{"n_layer": 11, "d_model": 512, "n_head": 8, "n_kv_head": 8, "head_dim": 64, "d_mlp": 2048, "vocab_size": 10016, "activation": "tanh_gelu", "norm": "layernorm", "norm_place": "pre", "norm_eps": 1e-05, "positions": "rope", "rope_base": 500000.0, "rope_fraction": 0.5, "qk_norm": false, "attn_scale": 0.125, "bias": "none", "tie_embeddings": false, "parallel_block": true, "init": "uniform", "init_std_qkv": 0.0329, "init_std_o": 0.00701, "init_std_up": 0.0329, "init_std_down": 0.00701, "optimizer": "adamw", "lr": 0.000585, "lr_mult_qkv": 0.7, "beta1": 0.9, "beta2": 0.99, "lr_head": 0.00495, "grad_clip": 0.5, "warmup_steps": 502, "schedule": "wsd", "decay_fraction": 0.627, "decay_shape": "linear", "final_lr_fraction": 0.0, "batch_tokens": 131072, "seq_len": 512, "doc_mask": false, "train_tokens": 943700000, "steps": 7200, "dataset": "wikipedia_en"}
MLP neurons of a small language model. Each row is named by its layer, matrix (down: output weights) and neuron, and shows model dimensions 128-383. Each number is 128 + 24 x the weight over its row's rms, rounded and kept within 0 to 255. Numbers have three digits each.
Before each neuron's rows, "fires before" lists the tokens most often just after its 100 highest values on Wikipedia text that the model never trained on.

fires before: ",", ".", ".\n\n", " |", ";", " to"
L2.down2045:115082119105120097123104124140120145158173104119118110124129096093120158129105127124100154117103124141120164104108146162123121145109107156100119096155103153157136112149157120103123131119142101078136093150101158152156105128128105169122152108100171120152160122107121142115125127177134100137146106081112098127068177108096093139144114084129136133148117087156126139157149131116120101119115118130142179144130156165093130102122085129145125118145110175165128106165141159128172142170174103105158156140150123118117159172150135173160119142138159106114116124139123149146139130098121081096130133086107113136122153131148110143122156152134126171151097150133100147104090114115130165107165150146132164165101147109141125122144102119121130134153118111147151149185128103127129144132098110

fires before: " |", " |\n", " p", " season", " pm"
L2.down580:114107161129147159133151109132121139175156122130169163121087114168157103144142122139112098169126144115131151111120152118116148163161132126129149131135115139101147085158155103086134100100098142135107106099088098134149142134195121143102133115086134154117146122127152123125070101135155163131151131120148102130127115131096146143122192103158114108106157137157111114095088136155131134126166129114091157102105144164129156125112084143120181155093137132114120155094103114136144140085142123150131172122141149119096117105136127126136110085122145133140140136113132128121107126108157116123132151127116153156149175116134105131138128121143117129133114127127106148130161174152116124129162145115142108138096091101136074140138136102103132143158137141121096118116144181100162137116102108

fires before: "|", " |\n", " |", "–", ".", "0"
L7.down1292:101123107139114131093156142105107183142127107134123118152092136142136172193115110115164141133142157171094106168132119113157109097098164144160121153145116168126163106121102127109105146111097123092077124128153156094140166110121095207117149127172144153143105097101141106161117167148133156118114111155132073126111123124140137139172162117120111175112148155156147114133130117110122134097131147129118091151131075137111146102131111105125065130130147124143057153129078100100097149131122091134119128096117081135145113140136119160147134110111124139115156105164110133105126159170090114123135120105117140105130128149111117152126135136127115121111159123098105111132128124158114104211136133134099128093122141186145150162126119171134149108134141101138134097144129139181111124063103140

fires before: " |", "3", "7", "5"
L7.down723:157121111092151149150136113128125144121131134123133157096144105135103089105121110072108146147157113163101145177108127142114113126125154140155144149093120111102138087137093127146126165131107103158118135136123116099134102114135183134158095114136085107181119154132118190131176119171156146148119149130151125121132148167145111118138118145119146151122149136108115154068124113124167152128091108145137125156081115136150142117165127118089131147113155120117133138098138099071171122131143107137120108096097133122120108062142096142111113143120137151127142092103114100113143176127146156142108102102128107150153074128158141111136147111118085087100150112158127114120177112129107140116137108115112171141146094120092148114135126158099127089118168123157129162128137143104140033117139089

fires before: "1", "0", "2", "3", " "
L2.down1511:137124157110168109097117130101101100154154141120126112100102102160128156107091139121139126156122129156126129148114149148126161147140155155131156121148159129127145115119152177163134097119115127094118154149139130141134149139134148149140114103114169122139143115104131127114089117146083096139120112057107101110081106113119130110131126119131181051134128149128112156139119177167080089092156131131130131126110132155109160132127129163137124111095116137170105101090105119111086083106129131154108140159118120087113131162147167165115102105110150138160137139106114137105168130116109089131146153122126158133101135122167116143105119129104101118130145157132120150141105108131121137151108114142115139125166123122110133136155123160082111157145091149067086116128134122155148162155156102

fires before: " |", " ", " |\n"
L2.down461:108115154139104169115136134133133131144114128129176133131147112129130129117139107123113145103106113142154127122125171099145108118113132146155159124134132114117110097112121130118105111126161163105089143132126112109116122132140152114123104192096103133104147141129131128152138154140141101139155115108086082145185120137078149098123156104143105103164126149147148128121148157141108092129150163120109178132129107164114121087119147150129119163120160155104101151087079155149105142145116153103114141177115126114153142114143124134128117093126142107130185113132133102141153151070091111155104119100097145101102098115136094114121146158102108132122112135130147151112116183161106130116094101123157140091151137092173129147133133148058144173103089124133144146156139133132096181142182134

fires before: ",", "s", ".\n\n", " and", "."
L2.down1333:144133098087109091108090135117093161159148141139130134121140135130119124143109118121080085110064172122127148104117130148095146152119148094142080131105136121111133110106146166109107111140160138141149172124136139128129103159123153103129103131162111113166177147121163126137167108121138109183149099099152148162094148097119080147146111118121119136144151147105090144184117108103148151170092132107122149119115131133116129108161108171114150135156130125137135131134148115137117146143115127145105101139115139136117129109143178107163128121134177111132111152183131142084137123100154113061136164087110151151136096124149132098172135109129161135119110114096109120110139116180127151108189133100143130183117140142128101124178121144120096137122146094186094136073111139158112140153139125

fires before: " ", " |", "ğ", " •", ",", "a"
L2.down1244:151140154156126089156111114106091127149134137126148109137129146090135104158104120143131143104141137107077128114130133157110093133149145142102191095103112111148148139104109098127132136161137118154120113134163117122161151117117159131134136095118112141099138124119132110130148101132158084118128143127125130154125084108116133151131140149137128128119116101124130117117100122116149160136139144137126108165089107138122119118160146145143168115153109118108105134120101115110108131134136125096065110177098157152149122163128090134158150094132106141063128130134156102128137153108108093139113098110110157097107113115109121129123128152122135128189177141135106159105131102128111160169139165140088127135140097108136100092124133117192150105129137136119136142112105134127155148139100158

fires before: " ", "S", " |", ".m", "W", " |\n"
L2.down845:102133157104156151111169102143147155126107125117124108163101120129125131120128115119183123083132147128110106113136147147104103105102080133117160122153105108113161116117139146121129067190102112068112113170132153154134137116153101057097115135126087083146141141145134105130141144146143072147132140101148123115173134141116093141152150107192138129119177118110120136180200103146167120145174117078156131107105116144107197137076128132149120114141127149108115133145111137116142121117105156148095159116143110147092140100126098129086151144128111153136129115112095160095115144176097150144094150105169117120134140110105104125137135077125155138124110141108081092144128134141130132123158120146165130162130127068109149101177125090128161135099164137115129175121124122137131121080096146

fires before: " |", " ", " W", " |\n"
L7.down1737:101132138149112131157086161182138103150201118129140139099105083123157156120119135114149123124086140104113175126111125117135149133117122140143120127102089144094155106124113135096161127133098120115107113110129134193122137147107123173158125075130062153086137127116097119132124115121184124074128111127138143160076131132128124159158154112128152109109164135161124114102070137170115108106152112138118150129129097198132154112123131150111142093119107132118171171091084109143141154117109125138088139141144094154145110145127121100101107114156133080113151136145130106072118156143123158094138130164141135150109131120127115116131158114080172098098131129139128082164131145168142084167135091095177134147089144126094103157145129140186122154141159167115132085094065127089122155119161160

fires before: ".", ",", ".\n\n", " in", " and"
L7.down1458:131132099112122111106144174106142110117093117139100093178163136109114134166123150135103138134123108156089104165156125117144096140110130146081117128133119084101068148142148089124114105126147169143125125106144158121122093112153112109130130125134157135138113135079148143163088152124121130121151106134134127111110128150100107112145115132126144111112179128123119087124134130112114151087139144172136124131143174087175175133110131147126141179158134132145159127105111127092130119106140124145158162092131149144123136107148126126166119135133113135102134103112115106158127129118154089167131103162123126127132143126076176163162143142123098086150145125086169167128109159073171125170127125064126131145157107138131138134130110108138146119166121086132097156081130155181127067092159154

fires before: " ", " —", " |", " ("
L2.down706:110071170130097141077123160103143099154118135086138117078134135092144149159159095152103085179121125141138139117134116154137148137157131086143142112133134121125112175178132130132148135115104099138150151106119094140087137124142162127175118132106095152137126144138125098107084099129134128098118164100156154098114137076128090072141115136162109119129122121103147103127113142141120107147137159160110129129108118145125148147108147124162124116134118142141101112119173155132122159130083079163129118104135136122111161116165101151060158092103105123158126166141109101126174139116102148127123165120097117172134143147163152124168143143163116143149120159155140178140130136108088113136130154098132179145128124133121133090153129114125115084140087157145108172104105093086152104143163121

fires before: " |", " |\n", ".", "–"
L2.down1451:117139131126107153147149122134064068143126157149113093130116122128118133138060120129122099115132138131142149128081128154120113174110166136124218117127086170105105100137088135151120139131148107134105108110125099135153117122139129112100113103107158131141113161102155115116126140160159124134153149112100140119120144138122157155099158160074124146165144100123154094113149141130126113148152158118139191081110133127128159123119150135119152103119131120154150120080111110138120074124105170143186111126131103131129144121152102160147147135112116110134152111165113121122149167093100118147113105133120112120108151110114085110181133116095106158137172166123094150122168128096141110161135098152130119127149148131120152191147154153127169116120098085131098142140123123104135129134142100

fires before: " |", " |\n", ")\n", ";", ".", ","
L2.down541:114118133140137124143136172117142137155111107099126111163148130136106094115104119136121139134178133132118137125145117164143106128135123130146157119109146116146073150161131139140145134136106119138090128144111200110109176093153119087092125140140140161101103140109128120119172132127099153086099128144153114132158125164128111112128174135109161134122056140124127122116164169158110115107121105172149118139128132092116125175113100132161136130152143135098126151157127079134141141161118133105121093119103122156132144107157168107096130117130141133102155109152123155128170149124143146132133108127107151112148111128118098113136117123137117097131120133144157111168147108185145080132135046084107095101115119128128157132158122131124167119103152132209154165153136135115117160151134099

fires before: ",", " he", " the"
L7.down1605:087132101137098065173122090134110171124091177143144154128148101124095097134064124115164108103095125088129144173113117143124121127161159133135120117116196186087116135122138144106124110114124119135120130175104134156095101191114137090090100148136121131147158156167194128143132111113136128170184149115136115111105108125138111115136125139099113139124130151144122141132146160104130165160125102122129127102154115100167128126111139147093106163124134100155135141149143129153127156144110122133115130163084129090140142120155144108120113150135164145141098140112119130123127128103134121120109114108115150129140142128132165127151151125115105093136140102137150144097170126126151153135142180128158136095142183141120108115150119139114120092164078127184146168119107112115117144159104137

fires before: " |", ":", "\n", " |\n"
L7.down748:150122128129171159191154161154097120136143126148128132130130088141125182180122139143159151151085125129157127147127141114126158133079095126155156102172170127139154106090108128173173075120136097129117122090112095115142122127160136137103097174110135146101114162143128124113121133145115141139120071109112098175100141165163114136104140134141127126127095103156111144144130128135141131125123152139106134125109143128099126105138163106134138137103170156140120157118127122118140119137137126128130142145139143111078137140134147110140137157100096163130160078129103135121112141088114115138128086156162104120109105135123141176143112160078092152121113151125121135097089160092106096130148123133134143108150154137151132132138127165181126105129093098121120157177121151132093115162126129

fires before: " "
L7.down654:163133097127108134124144125147147136128133152146157127160145123130117164161127104109154131135127129067141161151116121165165116148105155072114162129086104128100124126138134153080122108128135144172132093095134136120161126149156113128113107147144101157163124148123105163085107157153126112151128143138076141079088110118096122127156136112093141171126113155123136176145095148129117085168113141151104165129093096080144160157139185124126100106147131121131131165146156172140096158166125137167125104163147115179135154135114120063130121150116119103082161148158119127145136126116089123095091138112111108173128156144106124111118129100115135136131118113102123140154112076124124130127108098124137137125164118159149140167143134155118113138131116158121120127131140143106121105171151121

fires before: ",", ".", ".\n\n", " and"
L2.down1228:147151139085088101118098116156124138134114110131120123128133152114133121112145113100097107128148121103121134124106146162113117124127139146139111131093089114119117094129106167103099139169157120156120130127120115118150108130122130184108154140115121138157115087137126134142165134165131131144146147119125169130105125117151121124124159118107141126124106141168159115128129125138145147112134108167131136126137162162144127118134075107089107126118119212132135175123131086119122144113123089137151152162154163185129111090133100114164156137137161103137119170126148134180144132148123110083173140101138109110108092080158096138146095094147136112158148110106089107109137157128130125117104149135153133122163194134145133158148153120141082124093131123209161089094149116135167173142100099

fires before: " |\n", "|", " ", "–", " |\n\n"
L7.down663:116133102178100102117165132114134114138119143149122109135134137185133133083083116116165149096148110136108161139094119142100116101135176130133081175168149165101122116107113161122140152132120138116095131145120143159096172127138147140126135134109094133120121089147172135166110161133149115109123100188159087109111143087142100135146154123145138157135153185139116108137152147116126159130202097161128072147123122149153155105116147189138117118120138102150080180136107116086102099081150149127103104140171136131138138149127138146131128094133102130131112130158157106099156115107120156066130130133131137119067134140082125146154101124131162092139137123128147159111156130159178084170120158138159085107105146105134144155102127163123124130147131155124124089115140104115126127115120138

fires before: " ", "L", " a"
L2.down537:166129125061138134123096108186105091115130099108135164131083135131136158146145104108126094171100101097091139158119204148137122124092161139125130132097103117088124122135103155163188148107146132160114125066151130127129125156107122136117083094112135112164126143136117118112107128117108098118130128076113108148136144151111156121164145128161121120154136134118093137142121163157130123159082126099162108145131134119066108092087115157125156162129180115122137127077135117143118118137061168125091144164067118143166142136140158128100165133159124100102140156148161113105135191145119159152110109126138132144152117111134064090133143158098095138124160131133150128139149104131152115131108205115102086157154097139149102126115167156149136123143145124103052068077133117120113149166156144

fires before: "–", " |\n", "|", ")", "0"
L7.down712:079149130163110108118114148141158121104132145120121173120166137082145100124160077126107130116088134137158137143090128139094112092144136123152154135081122139140176127131136106144108131109139109124096173151152122134108133137139160100142078111113151116110088066098153116170133129123145152124136144137134121155139149082140105162142189153128105128118140175161099093143099137166103149132121094144100203138121096136154144098086138144168121092113163098128113180119107094123109081097135141116123131137180105132129124152067150127139166124142148085098129119127144146125129151141132146106122112123139168084119095163099110125127131100153135110095132133135160103170136140151128119157133099095147152104147164112096141136065142180115142167123147100143164067079105153119113126126177127

fires before: "1", "0", "2", "3", "4", " "
L2.down1610:120092162149124131140148129142157098124143133115150110149126144125124147131149154052158192114108107109177098137129150095138138119127106103102124108145134155166150086100138148130131128097168125108120142132138122123124132129163173159131156064141110094144145158098114112119124116146124130083072150108086103097110131158155120156090072097172148152129145119154144140150118142118149127060132113133094129089104156161098166133168110140156087154157102141119092124135083132142131137103140139126111131156160079095090141124143140128141110098099134132161116127119126149099153126139119116118140117144091146121136140144159120165121132114165094143141139099108122176162127132101142128135127113119146070120149128123134111128119110119084148137120109127107130114144157121126145124102089114

fires before: " ", ",", "ar"
L7.down1859:138121110175133085118123114134130163132124146113165121134164113143093149136169124128139109096180111128060115119137076139134096086109106141132110123100150134133086123146138104150132070148141139120126119130130154145100151163128148108122140186139152169104148129169164122151104185144133129124147158160084165139102118078134090137137142118114139114141148101168161120143158132112119143134097140139110132161150123117130139135101144145127106140091109130091144159112147148088118152141137078154117144150122124133152158107094176127086116143154155091109099130126102131176103118146144106128140120135112138088116147162102139095144136075095120147137120130093137178095106107132119137134084113129154112129172154090129158096126127130123145139157154120127145124148113166148109123066114182

fires before: "y", "o", " |", " F", "/", "2"
L7.down791:147087123160111106102101156162155124097116168126122133157125116099149125119093133101146142149115087139117137115138163130112144155110138155133112094090114141148139123129172117116099126100158113076116152153131114118167123148127103132147125125123088115130143116147131086088106134143146128144173100190117136122104078118128107175122114127122153131128102113142127075092145175133125057138126118144118131127157103167164110118090144161120154107111120097140166140100099090140116101115123133146112136131096141160111108138079134104113117131158158087111139117129148116120132080138098171108138144112118099146120113097111155144127122144140144109146113120084166128154117158140178122102134153123103122129118107074128106142084098121167172111113111127112171132112061139153118114168095127

fires before: " ", "0", "6", "2"
L2.down231:142080126118133138169087121121131155118100088099123130135147076094103114146083126108093093181112137125148142142121168144119111127120163118150121090113148096082119128122088135151156148087130130148122151122108176095074126121142134130120150147141103109134105112126157110101176123134102122132120154056112086097152143159107111115133122111133127141106126160124124146139157084137106109140135122164063114135115135127147110102156152127105134150136136159137149112110102083160138150127137121146128147130114137103140132122134170136107136116105134175126159131127135127154163142108147108135120146114114101084101140093117080127152163081142122139157122105170164176159135133104140092090170125080070126162147094140121152123191095160093147149127172119133064107133182139114149125161107100

fires before: "9", "3", "8", "6", "4", "5"
L2.down930:154134121113137151113151112107158107111120105116138140144132123105094147133126133101139140109093116131102122117183152079130126093136109120164143149157118115123124113085135137158143192096099123125126137162149130120111157132140146141097175170136067122094119165133164185122162150159163116120157136137164182125136149100136132129100097157129125111106128176099101148168155122083178127119113115112146132115143127133104124163170144152165109116102153154125121176176140158114131155144069123131100146136124148117110135130172155130124100137134097155151162170143085140130159144121093163148108085138097123152140139113139144154148190101153127140112129115090116137122100118105122151091127108148136115174073118064119140112154123162106108138142153127102173120160103168171184090111125160

fires before: " |", ")", " of", "o", " "
L2.down1220:138116187139144141156125155104112129125118106169114102117084137121157157153120135161118110138102106123161154110096126169150081132164159121153114097141110136128126127109087131173125112127134131110108164162143120165144193126088080118098118085105170110118130155142111139164142139163111137118127095137136103111144132118147113106098148132107115130117121128116149135138172146136125137160127125127106145106091140127107121155134129141119173115123107110146133133152141097161114119126128116138115136135188155150126129138139157117161105114133136132113107154100067172119144122078133139116191129115152076109115111142116136120110119125150142165089148146118167102121130148106091092144161073140122139134125156115090128122208106097109113139151155094127124134155124102130157135145128134

fires before: ",", " he", " it", " the"
L7.down1781:098147138145145122137167129126141117177131163169113144143128142113069118134141119145141127121111145106160103118122151144135097092111192088100090135129146131103148102131112143069135116132123098128118126180141140159091086144154101112090085113158131094120128138168124151102144133146117136128132163144110106117068116137151153153103118146128093161137159125146132141139154174103119108129126102127151093116113104153155114118103121134122117142110130092117113156104159086135102138112107080145111161162151112094153152122129162158088183153112123136162165102129166105105153117139111158132136119121144171141116137129111137115125166121120092131095090101159159147133132095131157114138144170141171111137120131139120101111141126183095146100138074130174150145111115143089121124138104145

fires before: "0", "s", "6", "1", "3", "4"
L2.down268:115147105128140160128100164154126120104119146123159114163141123108142109105155113108115083145134139163123143137138131146150149128102170141138080139098139135136136125081152131119108142136111132147100106103113142136165094168117152146098139085171125145144132102153120108111115126130137116145099132122119143113115120118142081128132158135133145148101128136135130119149134117110136137126142103124127162105157050161104152144156172160141124122128115073138112136131187147127138150075128092137125098138145131144089083117124138101130172096107116104159190152156108085132125138104146134109147129122147126125157108129094123114158137093124113144107145141139114120139110183161084185112091138068145143131098115101086112116192095130142110186154125156139085127169143104140108148133108150

fires before: " |", ".", " |\n", "am"
L2.down569:134143120121124152154139146115155115115135098105170124106151108105108126098102171130140092160119144082138095148148114154141133113157155142075114125106148135122132121132154129135125151122110101149135111150096138106138131158154116133148123125104136104125153121099133110151146132177139168164146145161165111143152149144118138142133126157116081118156121085133101069142111111153128148161131123123149149094154144102162082146119128143093142152107155138078159150156113153164156115131087153139143118099119127161137163139125096113108146096126129145098136140113129109095130131133114123152117161124106132137122108092107136121122137098158142166144121134149152126126101124198029135128106064123129141129104140103135138175073171132168123157114136082159119100065091140129112136142114125

fires before: " ", " —", ")\n", " |", ")\n\n"
L2.down1951:134085144127129133196170153132152114104142121067136107165103147175129096147171128142144171110159120123116078117117111136131103094119116136097147145102100103135147125145148108173171115095127127123146099088132114097108125145122117110113181153137158174131088155113123119100136153159186136126107097146095081134119085150155129146137166101124141147090156112103129127111112127116155094131131138146131109138121116163126174160152163125077120137148101088130132118142152165104138158102147110156107107155116109133117136150137145126115126132168104118125178148089155140129102131089089137155173117145120093100145099099104113106162096137141141148128150105144188135137137112135113124168093128075151154124107089151141145140102112137116099148124136130129107128130108136127114113129150123

fires before: " ", " |", " was", " is"
L2.down1049:137128127099145163145172113154109122109145117128132134120148132100115121123136101133169111181150080154138126189123110122112146121115157130079132118097133138135111108130170137112193150115125143084133114100157101162116132148147154127114100150121112112105136109128109119123106150134122126118122137156096131176081121097157138155082125143154148187137140085109116142116101120143119119102114115109170103121113148180150144143130176116126153148153142159094092127154108119116126172145131093142168122137131076090141143111139136137137173103130100107148127116178091119119146190126155112115144107119156107098138133170140079111135129119116110135135146119103136191127137106137137094160084149071062141131136109123088141130126153135125136066128117099102127155153126129097134104131142128

fires before: " ", "1", "0"
L2.down1924:143116120106151137099131111121135116108106101113159103098129132145133120112087139110122086164157119143088134140095154157106126101143157124157102131125140109132144089143171125132161168101109131134141145136147122101137169104114157171157112087118135089135133083110128107155102131149115137128109151055102163150202094166154141144141120130133145097116129080112105152118132162133123096096130145115125111095135109112114167125154132165145110126115120083117137173122128128088098132156125129130134136157121145104107135113148181154109118099062160149157135174116105146091154146121161091147134087146110136117132099102147090140149156121066107121172107116146117118124140146102164137161091134116126083150161106100167138120163129178077104156129108153043098088122124121129122165128139122

fires before: "5", "4", "6", "3", "8", "7"
L7.down1479:087082130122125116122103135149172101095077123082160114128104118137130149098137125132126138142139132124159099113175100132131133139167102152195136124144136122150156156101124133189115156175148132119129178123130135103088137098109142140093135123104111138127122141138119132169115168159121131171151128145176124132115143171152195154145143138077171137130098121114112146120103116132128091152139127122178158150114114141159137102151157075105100142135111132121135107105098112117160137136146093083116150128155092139083142113123153163132113109152140125148157125087127138132128151117150053133160121151149131113078143171138125148131142126166136079127140164133153111140162100104108112167116124122145097111140187086098167182129137127098088167159112101150109121136144070165079174173172152

fires before: " |\n", " |", "|", ":"
L7.down1949:082127092183131130101158154115114128118101135122156117179115173120161140162141159102179120097110120123115171123137143097102126123101122143143140123147121171112166145162137132104118163137116170130136139179103171126096127107144133162124136146152127148164110098153126170149150105111167128109111161157132121111098101116145107156111120148128115122124136170138146137121112126136107135106117160163073109138119111185148139119114120130110124158091139067153107149082123115081108123115138139150152128152129113113129119144125121160139158130150131143160173113127133118157117107126134120068148146146130169146126151138129126164150142057182111079146153086107122088153137095119083116158144162097143143115102161132126103104089132134135154112162084133121121132123142092151101114108151140

fires before: "|", "–", " |\n", "0"
L7.down333:100169138154103115089139116141148159148105150133132173151120147135175106102132095106116089117131131115066114124138117128131108066157144152146110182177147104119171151133103117099115177122133129168135145169112158127137161098134142146152139138156146123124098080113121108165130141095143124145148131137156146134125124109126106123123175138144110144178174137186161077131156126125111150151126126136116132120118140128127151127128124164141060093149117107118075145129103115108071122137113128154147087137136092112141114138129129106091114125069118148151170114128107153125113139114137168139135140105095114093096127111108134090096109127150169106115146071147108120122152140158089085215126116095149157104137118149165146173107125168143131097120131141127086082115175138124147137129149173

fires before: " (", " ", " —", " .", " |"
L2.down1241:120144122161100147158128146148132092099178146139102104125144100113134101131123121124136114175149132109176095128138143104164124157158115162134123160094123167142103217138147161107116144117136114090145101142086122135157122115167087137127149138138165119185157115126108102107074188138101143149138135130145098107117148132096102106118116130117098109137156121141141124096075100151114166164173123134108178107119082103121116131104119155123132107099124126105138137140115136150140147153142104148107087129143129115130165103095121103133101148131168121088155110102119109124136166129141105108098136132119085149122130065115121154126157119169156138133091111114164129118174132134136122116057113141100169125134118100109133149135112158106145166126155117126143101123167069109129140146182113

fires before: " ", " |", "189"
L7.down1889:113096117172112150138081145143189156117084133132129150135118093117172137164157128086119136091094135108133139146147144128126129123121126153122129130112088092132108133128091165102167146113114148079120120132124144097127136101172105122167140128112125122145113143118169126107207128118125139109148171194126157147089130118176116151135162134130120130115112117137109124113138124105097115154105133140127164132115052167132138129105139157129119123145089145121140138083108105118152109155130128114135113162119155143108133131120176101141132134124115127100156144137150134133119115144114165130148193111131166125141105108106108159091125072116152095135126103118102125120076148110129103130142108168128166145122105164139144153114088151151154126121142149138125140068116145131085084130143129

fires before: "0", "2", "5", "3", "8", "1"
L2.down1965:122125121139117164130123158133163118100105085101110133107109115118148117139086174095109163138171123155130132153125167108152130098103159094126131169083164069146082098122125132122126126111018137135125135125111158091159159103128142126111130106173086121124114099151122135107114112150141083150137116152145135161105076129134123099084121134117155151109135134131114114122098150115177148099131095139127146107167108143100179117164123148157110154096123135126147118102100109142094187106112086127129106128127136124126137150124134163107120122099090142160165106181083123136143142121133162125148131146112085104109104085145124120128154117062136143139118164127141128110119142157136160141135092114131121160182077100159141167142124129141140136127160161170107128175146103119119130102109134

fires before: " ", " |", " (", "–", " Division"
L2.down354:112129124143150131148167128076123092132118150104116114082142099120142076154129125096118170112145127110140113129118100127128166142154128169133105106168162155155095142129112140109128106117096125116119148171126112150112139178114067125133130113122142150096143164078081133143092129123096128141122122110137121106099124133143120126114134149150151099109110116149128111134145173159137112071129137113131136128115158177083159170124118164099106126086137159127096102126125122079106115144101114165121138155119109114138164144167134128067084069061146174143109137154130100124129095166142133139106151143107155132171119206115171152153147128168072082144050137116100159148152139157128149147085122101114152123117155105113130168118118192133154126127119124114128134184126141127169154126144131

fires before: " |\n", " |", " New", "|", "od", ";"
L7.down1457:095133135115097131163143129153157114133112110135117124171104172145184161072129105131150156076123137100114159138097090178121136126126138143121091143110100122116153143164119111131094128103176095127079094132111120103146204107093148094122136091135152142090115124113151117132115127142148150086122094121101169148144112145169124149144177131066137156100158142164121121108146140136117133113119092099110123139157108129128154119112148145128108101140170129120094154134149122113076109084121138158149113149158118143143159087129160145107159131147148137099120129148096112149129141107183126094123139142133116091160134083108128116111128136126161176142153106163136122121126116172123156140136085106136176125135141107129134133116082151115160111117129086120084147084146119118105107098163137

fires before: ",", ".", ".\n\n", "–", " |", "s"
L2.down1433:140138108157087127114118122142098120134075122076142118090142100138101131156134107159115126105110128102118154150117120132134149122136133110133135136133143118118162112133136175091118126077098121156075159149122130120113133114137139135148096142111165138144130118084132141134139123120119142110134092143136163117118131128105098107130122139110157121131164119080170116188119145138071178133155136162154108106173108166158094112155138149093138163129196156131120144119132152129118139154120141141114098118100131153141144131105129101155139157176158138131103170125109113142135122092114104136109143055187144107111145105090153085133159154092162154137149121138142156124099088159164118114148096102134119100121133149131102097125156122127147168143158105122113096065131099132130138126169130

fires before: ",", ".", "\n\n", "\n", ".\n\n"
L7.down1034:076153117164110096145116152140103138146139095131127165112141175140086090100101159132172092117122101112130135146060142140101139121113163152113170089168164118047174086155106098093139089141161133139144096140125102132127127105135099183112081134112081129161170142148084120165070179163150119106133121115162135133127127120145134122112124108126143124108117135144097118129127107182172119140153104099136158134143137144118143148166115124088150143121158157167071134140078126120130138184105135130095122145137142149140099124140093119133110111116124136099129082155146130114107118161120106114135143149145131108143180142112149134155101143116121081132168163103143147153119173100105099111146149118093136117140106134107138121157131122147131134128102155127134140096078167149096112122125113

fires before: " |", ".", " |\n", ",", " votes"
L2.down1462:133115129156118141180093170163128146152127124141122143130124137095110100124123143094102139121143145114135151126142122150140099110116090106152111159136142097167085109142132184100108147124087128140123109137118169107118150096129087116114105139118122163127113093109112127114140146105136139090157139104158139109125135097145100127153152145089190114139144147157187169112102119138126164105151086157113132114121106102135131148149101139152143136135140129148181109142121123085144109135130073154156150138080179168119124123154126104131108086110143173064134121122097135152120171172120124122168088130116175125115146118131137119120146106142123110122139143120147076114145117167112104153130078081126128119136132124151143126127171142127117098142150130170161111131126110100123135111101096

fires before: " ", " |\n", " |", "0", "1"
L7.down1061:086107161125157102164110130101139067143185077147140170150125130136111133114124081085130084130153134153106151151097122129122138156137153132133113165132106108125142115143105142104148120081105080098137124107150089104121114071119146165159145083144107115139085121160133098169128152151149122113119141223166111147101153124136098148180133091106107142116111119154141115117105148133167083142122137131113128121117109152106150125118142129127156089111156092088168150110136126141118106119141124162083149144120127168113132128104120105141152147122098120125105143159089119150113126123093108131108141187142146139135128121114132128150114138109109144123102165114102131135130137158133087123106103112137105167117133130145089162068090160129117172123136115125112096142139126092131146090156125

fires before: "5", "4", "3", "9", "8"
L2.down1064:147132107135131152133136120153146106089125099114108154071110126112158125159087170112103152128154158182135126136122146108164146125121156091090118171082152090168095103120132125136120146112043150125139111121115175094160148114137141116121125107163120122145105099139114132105140124143158100143156141167160137140119073138140124086096122133129159128083152128132103092127089149124152098117123121122160151107172092149123169105160116154089119134049120122140168125076094131147100174127106078142127114138156132131135129166152117159112119127112081144150185105166102100111116176131113160131154113135129073098131113120118137087119159119048128140124151155128113145111119157156125145119133109105150165130166103099141157173155127139152139145107167171165107133161137110108134114099129107

fires before: " ", " |", " (", " |\n", "\n"
L2.down724:139122120108116119145117086142178114140107124107092134121116143107162156128147127107144133116140132145083190147097105112148124104138124104113107119105098111153128126144138111127126116177121135091137137142115088160111115097100118096144131153117070149111110094165093136111127144086091149119124084130118174164088099126117109135106114144132095115161121112124127163104132113154114076130111156194143140119120142155106151100155116135140129138089145158146110112108130115095094146160136091183095164112096145129124171168175144154114083102118125148128161171120114114116126117133137145099099110115119137142121103115137152060113120120119115136122132167141129147176119141166127107172132128108102143075131145095150076112112153151109104113130110165121124129104140135127147122091158159